Part of a small language model's weights.
Size: 6 heads of 64, vocabulary 8192.
MLP neurons of a small language model. Each row is named by its layer, matrix (up: input weights) and neuron, and shows model dimensions 32-287. Each number is 500 + 50 x the weight over its row's rms, rounded and kept within 0 to 999. Numbers have three digits each.
Before each neuron's rows, "fires after" lists the tokens most often just before its 100 highest values on Wikipedia text that the model never trained on. A number after a token or word is its count.

fires after: " the" 20, " at" 13, " his" 8, " At" 6, " on" 5
L5.up1162:507413505483505449547575457489528523477640549450556413583490539484419484398527475631566520557507498582519539501502465463575503480550497458388485500407598589496485457531439497568481552506519543507537484564492495494524511598533548418487515553441495492427540555459518539557406554471456553419505432435495529499483469534424584525507517460488454512481563527520444436421493504442493478467504539552481451485586608510439496513548474494541441508615476384471451535504542473437497538487400502406453475587436492503541469437483451538552420495492492566573518523529526480478542396493557493511522506468495524449506602438470417517533499461463543484535544543503484515399419411586466444462510484455512637544462559555445429414465453414423504469505591480496441548555523434466556452491537503

fires after: "–" 35, "-" 9, " a" 6, "1" 6, "/" 5, "0" 5
L5.up1463:545433517512486475523505470465625530589524535441539500504426490530492520538523634559523523438504430548439514596488493505571481522499604490537472409489606528457503549393546582417566500474529523589510532499468533519505586531461549396427501525548505502525562539440463478592545558409563412559506417576408454471499446509415489518506517464511410531344516558520506468486462543551526335479477560452535497464524468489488454491493562489511395475531477390511439513506497516410483568518592506526511487548449443491469492443500506560546402470512546442529509563522497499461484580519477482503547460383418569461489500447487555544436383512538477531406441495489482469436444422556477581441548492474440514487496480445523450502559525502512541453605521518547415533475446534479515441538445536

fires after: " in" 26, " from" 11, " (" 11, " the" 7, " From" 5, " " 5
L5.up1169:444554398553458545461515522540545493499462459552519498524474353484467482513427534565555465495506588537477464456469498469490495542427534542435555501467456524560519483517444503513453471434448543504534467449585572445534528484515533479455539432444442526353524510502566516653420490447443541580449461484466505492518477561473503439424409440526548513451547458534504441440385557478453423483549558519476546487491579559439497535482535521571598497418459422488388532457515483499525514450532461523512539511466535488480443493491559534518512437469549488479513473507519449466479445590580513571596576465475482522563518472458452541473434567533624465436472482568489399505421511404451478422507460440502562536532512489522487483463441556508541496467380391421474494460487504396458453519514592

fires after: " " 47, " the" 9, "-" 6, " of" 5, "'" 4
L6.up139:519557487566582492577493535507462530529443609439557488437461496516457456522535430535517643554509508484367577495460424516483470488499556467527499450590526556532487439466491577535532462540515490463491457461435503528419445518528547472624453580435519418493462462450515506506537619499561392621509354427511482461403470370548520453535547414448645428515555546576430423506537432528496517576548498590495481487467489511492561654466573421467474495453438447423533558512494516513431566382456417507459463535490471567519442446530466447446525515549410522583488544561447458428537513529484450455500492528557458509446510489523514583564541450539550570499507508503477441556532496522542534448455483494539486417523517535471425454572462414424388541530585461443537498424522444533469572473523553

fires after: "-" 35, "==" 32, "\n" 17, "===" 8
L5.up1154:428563420494556503502462485513462512542510493497480515460445584473519488508438520515434490564445443561522556405475591406503441498581558480424445485422508505577562425503454438524564506509571548538489541473524450540536526470559528558494460461480499619477500600483484542529523438408564499543424502399461580460426617473468531520455487451442472517475556498443525533435519572576487500514540462552473479490500497539447567541520395534477411446473513478436513539455534532383451489594474480486530494615493476577555530541566370505529543486515491505531512518572445474376558412572547459457534498515569491467418463544529457566609572521471551496464478521509532528532562458492562563469365539486443539584526506409469458429581383467513519545386569491496506493494497592547501449537416432

fires after: " the" 47, " The" 5, "the" 4, "The" 4
L5.up505:431558524518549626486481388543509561522522507480531425500468471532483442571530513531470487466577498513431462445519477467582526460540584462553538422480541525543459539501575468464486566444544616430435511473503464391436474552538520462606414458546521418433525413469499516546495520411517568540449500513474458403489441445461480479559565472434519378456467539493479463546540480471555486527496507521579544409582466443482536566415513554565496553505581475498502528504638529485464567473548413548552481504586493572471382425530610357582515618517529507492541503529445521483504478428512496551502514491566440464451446421503486503436452522575599490547498346432467474509471554506544382498467452488505485501487497531541530541478451480530540548511456517479573537526513483497433505526411470

fires after: " |" 52, "---|---|---|---|" 15, " " 9, "0" 4
L5.up832:394508395470553481473543495545474526515439491512521477478528540436509426495530495576575541492498429518400485495428518482599458467599508494472459396541517586493463451485465440488520384558442463501522596518464516461475493543583526501593536561478412529472529523537427603549481462531498548595469480629525483462567450446514528526510461437467512523524530597440487533510543458506521549483518520515462518501465507528497475414582549520491438435521500493474521474512511470463541470387459396560547438473512562489564453431604542509515481421442527529540617516557557403506507459568572517484608377469557444533464459522551521536488466467499451527448567508409534514483485507552589437452510552373506535471489545463521465554511573579452515564459498530438455517499465567489530528477528532

fires after: " |" 26, "|" 14, "0" 13, "s" 6, " m" 4
L6.up1464:488450472543506500523484519501513563521432532474458463485541617583494569506485544563605493567490526560390461578386528439520401477473484519495528508375538487550523522428523500522541499403541525522494483470442406516431545539550556387506467546541462397453511568447460451575440498443594480530476534518465465495449474512460556522498567486419499545531491573481501501470466555570434556487472441517628465501551428491533478519465489533553451390427527529391487498538433501418574446618388472491558510519437484597627496535501488418504502624389505514491580580483484549445621405474501550479570450458531515507500484425464422487532513497543523515508474470503513448497469522431545418515463507458501498564459526423520534515566517476488524393549379505412473526536428533497481478553404506

fires after: "1" 32, "2" 20, "9" 17, "7" 10, "8" 5
L6.up1029:552546523520495508577552456462457502545422446443497498562487530477530452517417515540571464629448506564458555449460512442469401398546514440464447524507467519491553449446475487387564465495507541468559616559473481426538445447541540508450530514521521424565613494438530495554434497441576492435394522477476615490500474478450443459568456563466503508480534601500486486469604433499496519426457505499525422474543594535455555476445438553509576558479560439494519506442434486534574447519438507536465461591523538541532451493562496542514464582537472514395536543446469428490473470454483400470515446399545387555440480516465427544534525478465660495472501548533434504467549506425462442495583565484571542608565429514465483473454533514477619503468457449524528559565546540574485480580563512

fires after: "\n" 25, " (" 14, " \"" 11, "1" 5, " He" 4, "," 4
L6.up938:439466460573527477493540546435481580495487570529436457495437503484442518502507386427431453490498494532519502586465452507501436422499529484543461560472558529557485440532526510463513480514557501461521572521477497423469596582548522463381538568602518443516550445527453506466521517470491512511480578469502517552589435454580555560416451493560475553533486534456541453536487487470558407514552551467560505454417453537550478529497429652570564401528486519503521519467402486420406516549513475399529486514539472537508581422639614493404491508546524484604512441553584505476467474589524509524492480560448576440422490500540466521394416448508555427540491531520560568404492415523586447463533487552529520529487360472506483523420466426510439489433538468515524483462569530530384566496495501

fires after: " " 55, " |" 11, "," 4
L5.up1016:488469491482562546541442515481518567512475534490562492476428408521454549434504547479373453428566560438439482476516461421418517552525621533520501530489524487529495467520482512442503369433583493474502438516546549397467482598480542487404512434397386409430471458408460441578452510438540519425498445529464451492459416547563534534452443498468587479514468467458437495537522619459443493595581552477489487440520460447445581505585514470496481523458463568486435429456495473652437468418546492511429561420553472488481520546455455461464551479531454557483394508581523551477520428569555482553529454507520514431500557441496473486552473484512489583481594499485561473547565468553586413500633473496469557468464422528479519512424431597487532487526496401469496526474422580467491498562528564

fires after: " |" 45, " " 16, "born" 8, " (" 8, " on" 4, " of" 4
L5.up1398:507469509556558560537489484608543423497481491460542449456449539527420419430519555461497480521521522449561538431414450472564506463522482525515476473382505496576500484495470487534465442428424559579513638568500429582538580573505555504485461547477413487484552437428541470573505457509472611461436578487522503449467464429551505390420559420561457498481463522438544383530457469560404482553504587488548589499425423493415388552538496515525513467487517447420553494422583454453444499447438430472520574475545454471578454419509538467500466574449511464530530513536431512461504476587467464487574446489479552527400602428480456475426473528533459541470503604541421421455568547465548440467469484512460486553523479595465511455540487508541533523504494540529526438552505450517451496491406579

fires after: " " 42, "." 7, "2" 6, " $" 6, " N" 4
L5.up1262:570515407489502466653499560599460494460492502538456499515420537458512463450561548517444441561491426519524510485537441511477436560491541482433439461479637555606519488443483456512476446525541468409491495548470565512532476479485537484538415468441420608567527497443418578537556508392561463452480519572475451416557527484630556546389499499510477569413449584618507492542408499389468430501539530454513465484493461564532474480520485488467496441517358528469360468482498517451514595471472488485543462498432523539578594535502458515423550461472435537514423483467526503456605425509573507500540549526569523522470515428523524532628479460525615409451518516469419510525444521498567532496509498485555513532511417561451564498470504527551445476555452439513513488454529484560522438469410468

fires after: " " 49, "-" 11, " in" 7, " (" 6, " |" 5, " In" 5
L6.up1419:486418560554542485625499512519435470536572497490427548462457457496391480530519500480495448528579528498393455555463550440459551450540501478583548446506367488595552522598399470538499458553515557400412462479562440534546525448559538510465525564600442461477465511524579457568539493489521463513431595473517504469517519480449464573473556549504513507490536515483507533469403525511519494556543495473501437541463536543550577506491485448435536450533474487515492455447517534556378597407504413573528478475462500541577543451595532470585535518547551456415568490430544432471567475465512517547525566463606461537400522488533499548534489556573474455467389529526480511459561470451495406518501537539476510510370545424469527493398413437444482567465434543463541477451548528460554520493551494

fires after: " the" 42, " The" 7, " a" 6
L5.up1085:459510545515573606489545489463511566554502473453515462477485490406524417503471576561525450473525550501502500485554473441492523461505492531568529597504493462513445421439467442515535453478483558584480449497510481469480580480523518513495414397442484498438514597461527580531475525480531548506552530424538530403512524482562553498494552449498429464450502464511588556377369543545436492479497521526452502545484493592508437510512428545497474571556617403587433521523531505504456493503459438505524456457468484493508450445567469489503514563410540548608474520476519390446472560477565479553525554437450622469440562550450519506562423536511563489514396507593461500499431556484617460531495523433509559504441611462485534479502523548514534528597556472550496504535493539593422524550491451

fires after: "2" 34, "0" 22, "–" 17, " " 12, "9" 9
L6.up76:597497539547502549463500506513511386579592604507543527494459454427511425447502517401492515541472511508510490402514464485507488528464514500604557471466566551527554532542467406439410483511459473444426494536537622498491513564594545585554510508511434448507433478518511441448546497480447472551474475507461443496535541351431559418497500526489519479510432574502485556553557444556591517485520516512555365498552545488442426580565494574412484452409484393460458489597474403536506442462537423423495438481462534438499464390501554504408497528461492564517552537580502449435570474488546487510551545521577581505440508611496580465437511515488509555485504525512467521526442426431431483527506560571584488460407528611439441536524458513460537430540438489530498451517551459442577474506562552

fires after: "-" 27, " Turnout" 6, " votes" 5, " •" 4, " population" 4, " Majority" 4
L5.up737:603435467552451575558510553498535487514506391459510350518486493485470520474523504596415467487500490458540503478415527489470462521557567418507508516503441457494546532414516504515438489428519499523538574538483487550602518567516548501428434431452473454513545501482534485488455480497559560570565496538489506527606460486487480532414504442540504417420562508488426409432423478402542497471552636471534429557459487460466454590545573505464476455533539569461464504526600446523469481509440547514527455593513506565488512529557439427568499515491491457522536564506441504471555488440570442420489498499488507452474496537589453418446562551542461592521479530489507520432546516505499531443582505441499561483528550493451545529526515484550559510469444523484615511467507577496442461435487492

fires after: " |" 57, " " 18, "0" 7
L5.up36:583408544550434474493508534474521471468549541526500449474452506598533512542404503550483480474611509579577522477475491511421509482478589456530620553443493486521419471450516518446477528420474552485387412506512467553510478563480544526459454429403578477446459435461511450435470482480543421470479520583435481508581472481588419567460491591446490487421587449621451538429548537441531497581514512475507489523502582480507519504488446564474570487446540494530481518557567483556365545641546543534498497547474492563447479550419493459518545479564515443461402552523606470498540550473425463525425526507564556471448502512516496468527507472537511463506523410499548507482506315493477516453498580530535553507562523460365400451401439458506410508567364500466479440554480507582531405451448441

fires after: "1" 24, "2" 20, "0" 17, "7" 11, "9" 9
L6.up320:425431511538525559529579528430563431554434514461479452569464575475507526435505515571448551542432473496614521561500603416565399329502489398570570467579555545512487481486402497483598582616508521519412548598505511515490517518526524446422462577438486567491527493434530500400489499500524380418513540537443552470541521515651507556452468481511482518509602580468517455435574590512497459513506554498456513515514525514569535508551514504507353519451536541489607488555447491527463503454515562511463473528555598588405460413519507527487555527476478417594528618497491398448533517580482440471507490446507407479528474549544458536531533476600554517558499423542451501479486542470434554496440548547551485495508444541468470492507505442507427511573490472504433583439551517516438530566506472

fires after: " |" 70, " " 9, "2" 4, "1" 4
L5.up1132:537544499568471536491450633385600450481544486475535467446466556519450580416434498544499491490585424528493495490509508472468553457495484472538542584455511487441434504503514546450511620447478487534385366505424559516511480499560556565446444469472583481448476551504533486451587547533469503406460516459516586523540521525551531524447467487433446467395492448551452532458550517460518506588488477535514442586472459526503567562510494474486512555523449390425542495466503543500503524609543497498432569436538493578539486543392529523530550537573494463559511526492559541464583522426457475423473567435479448401503555557533493388472504468593439473445489425636476452427516425462476495404473568463511488499568555532460489466389421505483447482507512548531562464546492513375459484549528429

fires after: " " 42, " |" 38, ":" 6
L5.up462:648435474548472496572551558542534457560569509501480452418505548526488516479468572574437446493556493572508592474486496485537428490507591479568496459448523643494448516529509462481528531461403553524544384450459526471461493544488547554481421513472559513521483466517495558401486493496545404493506452479505496422527475435397481523520546561523514497492561479562499530438477499463576490582596426454492539511462485578529531487569504423460507509557483513536392472526469483521495553504547613495515457355538540563467495584486397494529530619549442446481464480409561470490582534454506530510525628384551516466408422527541628470555465466595525498575446396449592458433546452533526456496595547473511483407556447487417446529441454506485456518538416488525422479587435487549489486492466436

fires after: " |" 60, "9" 5
L5.up1329:542584460543480585560512521465502549521529466426452530474443550403461571556593542519480477403431480460473457569516499460580513473654515517611520481526431551466513485486496471510520489480515465462515526558472431479516409509491523422462578509551485515458517477550539492508438566473530627444525508562469598536534470521468559502441459464576519408503384471486513532506517435492495538504538462468495464490517535507454351482451540461470490420476505475482517576486564494445480425457467385504594418503497545469518502414576479481539402386532477552530575507549468461482562520465560506490554496515444558580422493483529512567512437460472544483463593558475486510530460548466563380500498553530388459357375482433566532385570516534488450525537495461448525522405444505405482465539510548

fires after: "1" 48, " (" 12
L6.up146:510536428534421495525552476493552530444438563476460465470446547477553534398505432537416518504497558423421501475456505486448475463498522525498495419545543433545624503499552442530505508485610476558427575493515482466464516548493546427518491443479501566473512599450465553534475435462471518617519500526465550402479569464443541447446415484484448530521471667497517482502371396512514446530439557545566456441420434476489522451522472615530538485562511430461469442524534532443384516538452584459465487531451539542415507537539515484501418505428532530490435540453580535505504468576479500427452420556468516549452443509537481509452442488595455532584537500454475462511509533521494506409572557478525515459457453582467483520549497340477558505493522520491559481488535498576527413528496493

fires after: "-" 63, " |" 14, " District" 5, " " 4
L5.up1187:511508548496433504546408582587523475557560454531496446522495572564452526420513386501411459540542489471531531544425476443464518507458506448528543613402538488452487457477442478597511545451503554485425479452537514517529623592557552563465502427502504590473492450484502401473524466458512473389543548447490530582518507517596515493461510452429488485375541487521488533437448464464474517482435550597540510585544490540504511576524431596508615463483561489428550476569487510525424518639493471441515577528455534486473522609530499481547527511531459450474444503501482517455470554448448512518489469538536544470407473428488454470463445546609572446559559477546513486504559422433438493481529559489457520530479548572403492478503448456503466539538458493496568598576508557468492464502471475

fires after: " |" 77
L5.up872:450479495481573471545458537520520535446458533513557444485489569466426483525568490518611466427527525584471492612432515458537504440592509512450478529531575483410450437456590524604430398555471540472521569537518477482394550509644566460508536496509513418498419448506505454526532558451519461601473496627458539472579502462472532561473552501506522512505506527486501472472515504523479520646469533481591451647337456412542476490514483439524498380452489497463561559534534471444531467576475381451510516579546575422603473462492462447563500529476576559512612515541467532473537482559482568541547534498495492513576521495465542468530453529502521496478442520468421478464452536416536544478446532536473474517540530504537520442444516484589525485458529422457532547392552481482433475519508473

fires after: " |" 50, " " 32, "1" 5, " Motorsport" 4
L5.up659:594518456513423460530471447488486473523570482566408437499538491526519515480472496570446496507552428512546525478558492521502464537505562451388611515426573528550444445536499382547470544490477514451498463514445565506499501503470564463407550445517542509509390483500393495443565489484489402472459490425474540475476488558532483442510379469497501510479466448551468468505477553497502516562485552508559538469482610586478558512502402444550584521512490444498462517532448476553523505537520562491458538484480574513508554552385432570393561465481501441461463529521564517454476528505514504467502546365467498455528460530562495525557428534499535450559602492443486493405499428447487494480543527483550512526516489559521571385451431573607512523487386517498511506537393530479463470505603481

fires after: " " 36, "==" 5, "'" 5, " to" 4
L6.up515:528448419474402534523490520550580487515520452480477536489472568491363410488515449608433540510487494459486498510496435506457540483565536467563509345531531509501456541501455525418536527459579589435395418430479498570564426575536540487448432460456522488516466530470515467430556583399543553462459417480409535474563548484550584478501532556478490534525542498526456434446527504542512474535479484567515438522463493435491583508583641498523512531415432490506408502634509469558518550442457461487441442441448548500519458446437546401467499435482472485549485525548466432472564540555585493492504537486535412455517588479478413482536481487395571551464563540432451492458438543444513566470535537482489503409531567493458526537458528532552492557570628514461473511601545445525530467507441466

fires after: "\n" 32, "1" 16, "0" 6, "9" 5, "S" 4
L5.up54:487359544551534510521489428505523595508413576504460509530493607466495509476500529532475553451534432464560550557498370436459393403578503455418580487475496427482426516536420454450476482458463446427508550455383489562478518560453498482497489570535393492457606445524537461557500557472534490440462454530521580510523484499534542564480562503539483447492512528582456465512532465507564526493454586600505507447501469485537531565610645435464431454526477433452501562547478523510544498496510491479466597463525544492454472492520414479396525497527491457456505481501479461420592453514570488527478450511475437496495401476439510577491573491606525489512534448458394512409443485474487498576472505503493510489532543457502492533487477579564440496550526428589549371526419577561486557596487481

fires after: " " 62, "s" 9
L5.up1188:458446487524487456525480484529471403553446417528461460487424532494461444405543522632390431440544486448469531539539416477565459528528543423560422472589522579434535595498582529508552485496549548400542482500549518458511425569448546492464499483461588381477487558530476558599603468466516488506475434481424429416512516538473531477517586505509608471297540466576513537490469493458497530490582508438550493523532544394535512588522508542493543553515443465471486502488541529559471613537456460394452519460475523452466519511496492413453483556588444512448472557576460471488577599501498548515488551563582519565465395474520487398517473556473543481415491364455592458512513489477529520469484538415524548406486518607576559552455464484447495559527536502475478510582544502541486505548441472

fires after: " " 48, " \"" 7, "1" 6, "'" 5
L6.up1187:478524531556501597481580464581556498495573469444461483576474530502427488520552494478449550363539461502553516499542487409429506465518570458608589486507566488509496437522487482478545521468494534421369534502449425518421518473439529367491415609617450574568492621486521489552583557464510485506482468524364557420506472551485426516395515529510477462527446522530493446458508509449556463499385503506506452502457444516455520474564484513550480505546485508440485495412472449494511529440507471489470448423538528461415415472472519523544527523537551494524465461507486412514470587461612567580615465507499539542426508526461517437473515557427554457470533404582504523454571469473438561496508500537380505489461539575524472498380398509481478522530569470519479513457644487546495617504488465

fires after: " |" 31, " " 12, "0" 12, "2" 8, "." 7, " of" 7
L5.up473:543464424504549489505492417519521532517419409566449505433518462460475480424549423538521488491466449514405535557496459466614486478599527493449471541525501605555493527512496576479482472547496456514498573534539386536370361502521529507614454500562497484546522491544424602510436492478558504501506322475496481499413430529376539461542488479541481524497483533510470566480509523525514586572526517485499495482529453523565492490466505454544545435535513507463528526631479509497460454437365423542422357469485548516516537536490495466472519373461564458448545516525474579482526483463559515485610598526593453579545473530418585507665486549449488422519543533459551460537439481493501477456534534421545435468475559420508498502500452517414458584525468497510421542480565521523398519525521589

fires after: " " 48, "1" 11, " on" 4
L6.up1139:547511438539458541426424506608493488532570470466472427457415557547475504429576471517537513476520538484526479435497460420463530537524544503532451409575461476545457582488584471520513500438575628456465536564535524470442450573469545548514445533426521497579485509370445615560465518392465531594520368390469483551461524435445535481506456488520479466458528553507447455448531534433439505536436561487550519506518449504537450461527437659560553543542472500460475450574538466561461592539391474413514477557497543467545577489498597416492445555557504480418522510555594568475534488532547513542519516575506499476479466491567494525498395509439520529441573422454476447512474515588577477391523522438541483444506502487421496524538468489450499590514486469513455496510517530518485452425477497

fires after: " of" 40, " by" 12, " in" 9, "lo" 4
L5.up224:487475534523546498472416501482600480549500430492583460526477587495494469595471446453526458481507471470490511553440497459483532489544457465464472497487521499540464470407516550478506461571508484489454471585573502643498443448458513457448505529540420545399506519473502578448417517516525527491401409544460486534464580568565517479567466375482525552497498406533539573531527558462427394584446498505503466418485400542418561459567524523535548486531470502421506522473554542512502497499474478500444448604563587472576492490402646500503422463468514353473451481426573504485520566529384530458535517406491470547494488556453521507527406502470467571458518458499439502510468441430598480481452578485567497538452475544439492466456502544458503534480521561504583532476467585573532465591518478

fires after: " " 39, " a" 16, "1" 8, "2" 5
L5.up353:476437462546536417561586541466508508494532533437590483494457523436460478505541486515512507450537472517422527401493485496485407499518454483458491449551580566500475496550500497456523469471538589546476522532508521560474503569554509443543465565403518480561484436456545494536504536495515499563479520416504560453530575424638445538507454407472531509477569454556535382488526582479526428425465539479549424474518511649556529496469499513540449457542432475538469487500532494580491491445405419499464438490582539544519455466590488455471579443502504549509488523499582447420556507526486530533508487486512471488532537522336483440495432468464646555442540553555384515528420552516463573483466539453597481575471456552490457502446511467380511486521466413478466557451517481464500444553431443

fires after: "0" 22, "2" 14, "3" 11, "8" 10, "1" 9, "\n" 7
L5.up335:557443516536486470544533528473502483527459602511559460558482570409479552511470510466499503468560546450464573481507526539466531466488548398454455477509483489495484477504511577579509583495580482610502560437377494496471524532599546432497464447481552430438502483514487540427573542493509648526559520447489485455532496449478507516482526438476469519407495433599586463466458532529558418536458490525506528552415511481531462476501641469431502482550575525544531494512487429436475529504576513480509510473533412483487465460559502586528526446535485603531415487492430544470494539526637449545505514552515457443479457429475519479533479491544540530650433482485514393447553426413522566466504534483544430496410531482520526512590538508543512487547519426554512445513488539452422521537473504

fires after: "2" 36, "0" 26, "L" 10
L6.up12:523462586587535510557500483564577438556614538467573567527488536394469540519514483527493423462484526481472561510521416399518496542466446499450579409473479511514541526456508516501410500504469494562488567454502510532483549597572535442518485520564487470512512427515503449530533467555488471468521487509458543541544504514528468516487407533410484467442466411567458496525499480528510454533495445559508466513528495483484525507469558481479558484517489515450591427534503430402487499552430537533491430564521477542506506505538512433463548484547495485502457598494533509488509542463597518463602573440487497528436507517396500513392516490553497519493507466585492467437530507501450547444490453504388460529507513444510530544455531518465560434547452555541346439552539415477416491632411449

fires after: " " 52, "\n" 6, " (" 5, " D" 4
L6.up807:420522464506509428572494485489461483494495460504490480496444434527460532477600555466355507452459540485564525461472480481486418513571469457517397456549605463545504516510526491491512564520517446484485475530453579527548547532560504509558471461526450506488464446563501606425534504541489528556519533534486442446508506491470556519485501541595594507441501480454550608532578529516539415523512467413541461554391505439404522535587602489497405495475463515539437528480471578556488481523543485459379587393553596498506522504449582447443535427576458511580431565426594427473571552537473596551495625530492474470423467505427387432455536512507473552461553382434453550570479486467450460573564502460536566482577521525485522540472499540534492506504554530514483596490502472436442443616522482

fires after: "1" 59, " of" 6, "Personal" 5
L5.up403:455507429501584520463563436495624560461577513465646473454491451528514605470426474524546530530526499448532522520562516465518477459559474493529450426489525436510579507442470492414591438529514455487516532514561402607497429533542519430481518518480444465519544414500557442500455438500528453486433498638461510508462545405534493507566462557457472470477467554544480490443503558373534371556472462520469488518456423507485537521492482529550510530550485583469493509467510532488514548494417465492380412546547570479569578481470561558527402477522538515461364565592612520472511510519587549441498546481544498552543424574502485569537447497479522498447549470515588471521546567481538511433475557456478496459419497482544549459525356610536487478499489498502617489472524570467491539490530499

fires after: "0" 32, " " 13, "8" 7, "3" 7, "-" 6, "7" 5
L5.up1209:520370558555554541459504566487558517544502417551486513491450485497497586408495435464425510452525419372447488463451523438512550515585557531523562494432508468490454552498522426516513467467579560529482472541519489485511495539492530465535454469515534444493493456503543476559459467424606579505535464467481508497435450456447546535523541482502475487451439497540441497509544526516473472532418484478535405469457418457455493514519523554446398521477476590469442495554514463449441451435571460530432490524612518624539625484520460456458477467553482404458480460478522525444526468388448482625516510492598571438419596485462512460554471515524483451507499494559529458494472470522487597484502542513527441493480476496476535469517441520415490453570489555534409616540461556512496521571461518

fires after: "8" 24, "0" 22, "9" 21, "1" 14, "2" 12
L6.up1066:451551570506461462528556559524595465520489522554434490526503427491497445461450518562577543427524508545505584481504526463589418471579498462453527578413507470468472508522459468415517427415553494567481532511491449534462459398528519486443565468533487443466467463492605425453535476505464468477424591540437478514468619376450481468486455505479468579479511427469488532485576513513485467480458451480569512532395527468515553563595533554553467490456565440548403503470447505501530525464498531492475536587523617509605504510492557446496467615566480486458507564547498485436506485593405445477423477425414444480575450534554432517495544528499546542452514515651400515547523540450452510498558490486541505512431476478536436540474412453464571412602453401455520506496561527498425378485560497

fires after: "2" 20, "|" 18, "0" 18, " (" 12, "1" 10
L5.up1265:445408484587532545479484486562571494535490554571622458468430547473482445469473436466525489525602530500544434454365426473436493478553482479507566461558550527525428512387429521447471567472531597466469469508487553509529477624579562425503545556432442429520462474542533445538527413514456488438547426557427598460556516482530552509480561470491552436460494533526462454525493536517548514513516441536392454566562532495479467543472560510437525440544398457386502500460517504488516524640524485341445536512549421516553494582544578484455456584577426451447567504584489450491535437464506481553443461536526429434571527438541448470511463452517579514535512415508436466534460423481518521436449456465517418562503526472449488512471501468483501446561477504523546523584572490522449553524419460

fires after: " the" 35, " of" 9, " in" 4, "The" 4, " The" 4, "==" 4
L5.up1357:558453382506541646533501525496510557529443572520542488406520541503446475452501444439569503492514472506524452439487564477497477433517505482440469505541526503541492478401455549482500493499463527521421461490582540543429515518617538567531489470477473507494540497445460526475478481465517528493561450539471585468567485406435454490505504523522527489464582492551498599428527531479537525510495507554440481476403482461486444490593527478607558549474580455483485466420579506520464583504493446560475518500429441461583489522500430505443627541499484466504505565456488404444501538507509524593520567424564499559495594512589456554539508503521540526537516440467583509501474433520448491454454569517546480526469513469369375381444502465455421607456546553475460469438527508523543474469475544

fires after: "1" 44, " " 13, "2" 10, "3" 6, "4" 4, "0" 4
L5.up974:540480427512473604550444451475599558569551508538474444450505496439530453456525506555454491561516493465425612450553519430464555457538416479462467533410566579477568469442523480617472527475445571452513507519573530578474520545513491516481405417511557453489499473537519512569518552422526451516496437508461584449459388544459565498523504442404445536497488562510504460451481464526491463618549489523616529511462520497506465558501481596478500528411574507375480527477467428509563529468476520540546427526496499406486596512527579493386559415491559459500486452509484536515525562467466450470563494473528492508483521465488525415566453600553524454499561510488450498548585379495519504346583506568519520494531516553459469504486456492596486482554480500515502508587497551555429575522452458

fires after: "0" 38, "9" 14, "," 7, " " 6, "2" 5, "1" 5
L6.up813:457493455521359475505481527568481467488429503588509461547411546472552444541579468489521537524561454473505540570464470469505422522498492511511536472490627547465558570439551453461445510411436449552483568575421500578461502496510518427542513506558459442525534533553461562557476608519569442405526492561493534437461493463483624502484489435475524481511559534515513453560463528533599475458546531522491506474512522537481447581415518521404432454437406518512512474467497470449485504450515420449482469582442543495496488454497491501429574494453391490579333634454555450457564461522481575559501396504445502492597500466519495521447495448597536496467460521497462438435530410487478540542440504468534492587566456543482441513513551489462419533507509453538541507486501503472528484513499412

fires after: "-" 47, "ou" 10, ":" 6, "\n" 4
L6.up491:545470482553477592560365500501507495588459427518579559586482506411485542518533492497508545531503517499568499422472499373442487512473446470491544580556517504503454545477493539526496571563551574431434516471481531480484471473520530571500485491553417540498463568475449460549533444411543501522515510523496507551468498476550472514521411468424421404561576511519393576430486541552470507433350451532543523476496541519541496517455509526598592432570469487486547482444480635501470531519523500511637489506493558549525563487541466536470490545514394392613444521533505515480477498634499524498508627434456542490536516519612452547482462447495586499459556532464518529497479458517498528464502542485456566474564556410537518465470408533496510499444470541485458584641488507580579475537473559

fires after: " " 58, " |" 5, "1" 5, "0" 5, "." 5
L5.up493:554531440543588533492392457482466479574537501443500473490406555478407543493468494538455489498504520541458466602520546482595471494515532497508429474449505509437557562509485483496433476492561491453594486417513428440533487535508540477495527443560455450540442469450514532552545519505547480510510406524426458474515465494499504522475500438515482550479460451483463538583521507570479526642431520460507608420456489567462469482612512466555445527487428513448509530532521390457493617453336510451506488463562560527575523479539492448514407509482534486557558495531414517435585494433551431451517492571497472472456462454559546586520429458486508545390484539457492505536496421389589499411597494436524489432577470473483496389464515478527447570535451511575453578472419517492558445509436463

fires after: " " 52, "|" 10, " |" 4, "9" 4
L6.up891:567453611517534470482541471522425537492510539490531509558488516451489486466521547465440482512458426532502450522462528482458406445447525442601442535510401580545427509545491431610445504527415560480496514545571386434503612505603517417503511607507455522489521549494448456471600512398544559531456512575427544452456580510462470393464498546403469548529501518513496463511431540530459537481542519564510491461417609536433500440502503491559502540439360502484436396497435469515485590500557512459534490438486530474486436444521541503411483505530506510524433454519492435481502524466462607446560539538526537537474529521414537496489499477528562455542452497488480457440512491472530580500585519557399455539436454509481521424479446429420484561521444473528557499598426561444515460485627452